python train.py --n_layer=16 --norm_eps=1e-05 --init_std_up=0.0238 --optimizer="adamw" --lr_mult_up=0.792 --grad_clip=0.5 --doc_mask=true
MLP neurons of a small language model. Each row is named by its layer, matrix (gate and up: input weights) and neuron, and shows model dimensions 32-159. Each number is 500 + 25 x the weight over its row's rms, rounded and kept within 0 to 999. Numbers have three digits each. A neuron's up and down rows have the sign that makes its largest values positive.
After each neuron's rows, "fires in" lists the words (lower case) most often at its 100 highest values on Wikipedia text that the model never trained on.

L5.gate373:471512517494483544485479496470521526512544503517511496507488494483510434534507552484443473475482505543473498529479537545523475527540525528463493539528524505426474491488495514470505510558475475540471477538530479496530511526482513503519480472493510483537510500492490479488517511538512506480469507491528467513473498534566488480486542542505519515534477513502496506512467514500551497485517
L5.up373:485506530474481518469517530522525522513462519490503527477493502473516481541448481516512438499537472498551528509484527538497466534559474507521509463526509482501510452534487518504502490508518517512462518472524498515554523524470543538441523481463505489521501473485526501503511526495532516502472493527518513518474542466484521505512521531447529481467503479495529476489517496502490527527480
fires in: "there", "following"

L5.gate476:493461506511507507506508496460440535499541451477539536471520539510486538514530475473490535469543504552493473518514531517473530514475486542509484436468522498500517502492512491479510500487560500473496501527512495561495473457484494481520475514527560508466512488499532486503516534510477520482547540552557518482470534494468487522467494487493514467473496514507516507489513506491517505479479
L5.up476:494470568505521513478524488495442505511507491521434526524481479498486535499500480514519503477559500479494444523490505496457510487497485516482479496497500455533503497516491480502476527511485478489476514493529491516492481529509520521463486523472483496508556508483535446502494515492509532490500488495488505499481493530517481532501500493514529514522480501482497527463488485517491523496501
fires in: "for"

L12.gate503:521535500464487512494478503488519468516564489462477489448486533501449535511525477478504518502577527501512500503507507465494552476502515503498472525443462531493499490474517501485495472476485528528512508478518538514506518477509488503530521499513461495492462500528484478494517486519492495486528492525517501518494510496537515535483492474494502543503505563517548486441526475544460515495478
L12.up503:475526510531507466485543519475498454511472481504482561536452493441494503512530529505481529500496459493459486513486524512521509514503484553548551493500513461550499504527525490502551507506519489451502468488539490524520534504494525565484518502509501511513486525455492476512512504491551530478498504551535466498494498493507491497514476508485470479515519543512510504495532501520493551505511
fires in: "for"

L9.gate122:493474559490503455466509491503466508507488529478498512487532487469468551493492520477444478476495523506444502536524518497487462551480511495498519528502495531486549537480512528489516505513539512487519532491484480469502506522477508494477544492499484503526496481510471472502478482503516516426550493476508484502498519465509512493507489445474481480503545503448550515478478477545494468488472
L9.up122:449514456493477500531498451496460500508494484497500492552488473529542471471500503510478467511496491473498460487545530486496539473502514504534466448471497502535503477499489495529557474498497491493486489493544514498522524476514515511480514541502518509442575465497523504517485493503481475544496517490513493534472501534483473500535523523501533521515502492524485487486503519515512530529567
fires in: "by", "with", "for", "at", "from"

L9.gate374:474499530526488521514486484539498476508507529498532527458539531498514455529511525482493521494447507509496440512496476523456476514480541477480522458467484471486538527476490475481471458519493480572466459526508480471503495487487487485526490474463498510528489512509488547520489507494440480493535474501513504507535469477480478472522553516505483427485506490505563480516447467542488538480514
L9.up374:511534468492460524558493555484481526481473497511499495528509496476484528467566482505450526494500539551513521543496496524480490468514492509444500493496501511478483562500444487512545498536537483483512465512515509492523505480509529462521463489513464484475507465512434452511499507476480518502518518493506496481471478519500542503510516506535482476513509481510476495490492506481466463503509
fires in: "more", "n", "e", "other", "of"

L2.gate492:464502521487516515472506474515504470486527498506526510502466478528468476440522513516469511502496518491544477492463516496483495526533514500505514541536508519446497524530504509467537479546512447516480476500507459536499467524496493542507524523498477488516515529464483463506545502526476519495504448495468504494483480523480469463481510475449487469488514511497487519469428450522472519486477
L2.up492:478557518510458494493529505465540497482509499521484543529469511535490503510493499529514537478574514557433511512462519546525481492521525515494548508501528478483477495505558502512517498505498505520513496473491473518543525545522513541463460523494505520449477509517490525528480481465504471512517479467480501504528511520464470475504553490524507486505493544491506517473474473508482503478481
fires in: "well", "more", "least", "similar", "rather", "most"

L3.gate399:462491529522534510487486484516487564506462468454514523472486496528492463523547542483486458496478541515501486516488491517497518515536524524484469510443497485502450498512480495483531482509499521544495518476509507558479501533475487519563486497484530512506514482513523512495485507494508533488476467435534492494506443519485500516494563518471511499456531528531470485546453443518519491501535
L3.up399:500520550495536487469507454516481506461486485529505499477495492487515444490512501521471505476487504490536527487455508497450473507448480521541504522502490485523470472524463513486536470519463504519467495485550519539517504553501481492518503464517528518488491472507495484469513518491527526466516505451516514515482512460514466513495540481476504574467480492476507492487470497559503520470486
fires in: "following", "after", "note", "next", "latter", "then"

L9.gate330:509472513477506482521503530477540539512498501450502494498448491482529548512540541442487530507492498530477510520517553529461487473527507502507471469444489508539500517539479484478496487506512539477490477511512515465527479468475507502510498468525525458485465494491516483521515545492519521502540503468550501490515514495535525532470505482445478517537462524472533492473513492491538500476479
L9.up330:513485531472492510495531536498492499507516511500479504517478528486490494492508514432468534503479527488477520482546512454505491510479468524468484479495533513503505475449492485494475514509503512483479480472491527481503523539464497450493523495517507536500504500520495483481527491457521578489510499500510496498475526461517487515487489498475485486496502488455505496479491513478503538523534
fires in: "there", "before", "in", "until", "for"

L3.gate289:489514500509475513497515494512498507504490503490525506463496500428480475489498530507483479496489501515521544545494478467491509530497513509506499517505504457481508473482544507478529455546533491552517516494533486511563466436462487503498497493502488502507417447482464496466529468500509505471514489500456505502483492494453455465491540499477548497469506505467544545476496495555487485521472
L3.up289:453501465466470548513528493513483486467476496491486507502520481503483467476512508516497520539488506524487501531477500500480461501493526507460503499536508469517538444459462464503511481512485457492490510516519475527523500472517514499511465542510496492532455450536504554501497501520546466468538496491502482531539533499464532512526500502509481490458515472505467452487514476537514502477516
fires in: "other", "more", "enough"

L3.gate63:498482486462473512482515500524461504500481484447512514516491492496469517487473498500467489487534535482449428480486525492496517477525535491508468478497525538522526518496521498520512451480493485495533511498507445527501514500508509526504539469495486471503509458490459467510487522509559516479551501518502537523506564548468523502475501481483493471505537457498483493462488462523557498491503
L3.up63:490497492489476498513511541451446451474483498496483526536486496497527527504536524456497466470552516472482474449536493515505520495535502513528502470494523516501486453514474478493527483474528551513486495500549507508510526485460477492487445533453501472466498483500487481502527521527524480512523501518519520512508513500473487496552463483528525511489529488456486461488511496488571512473452
fires in: "for"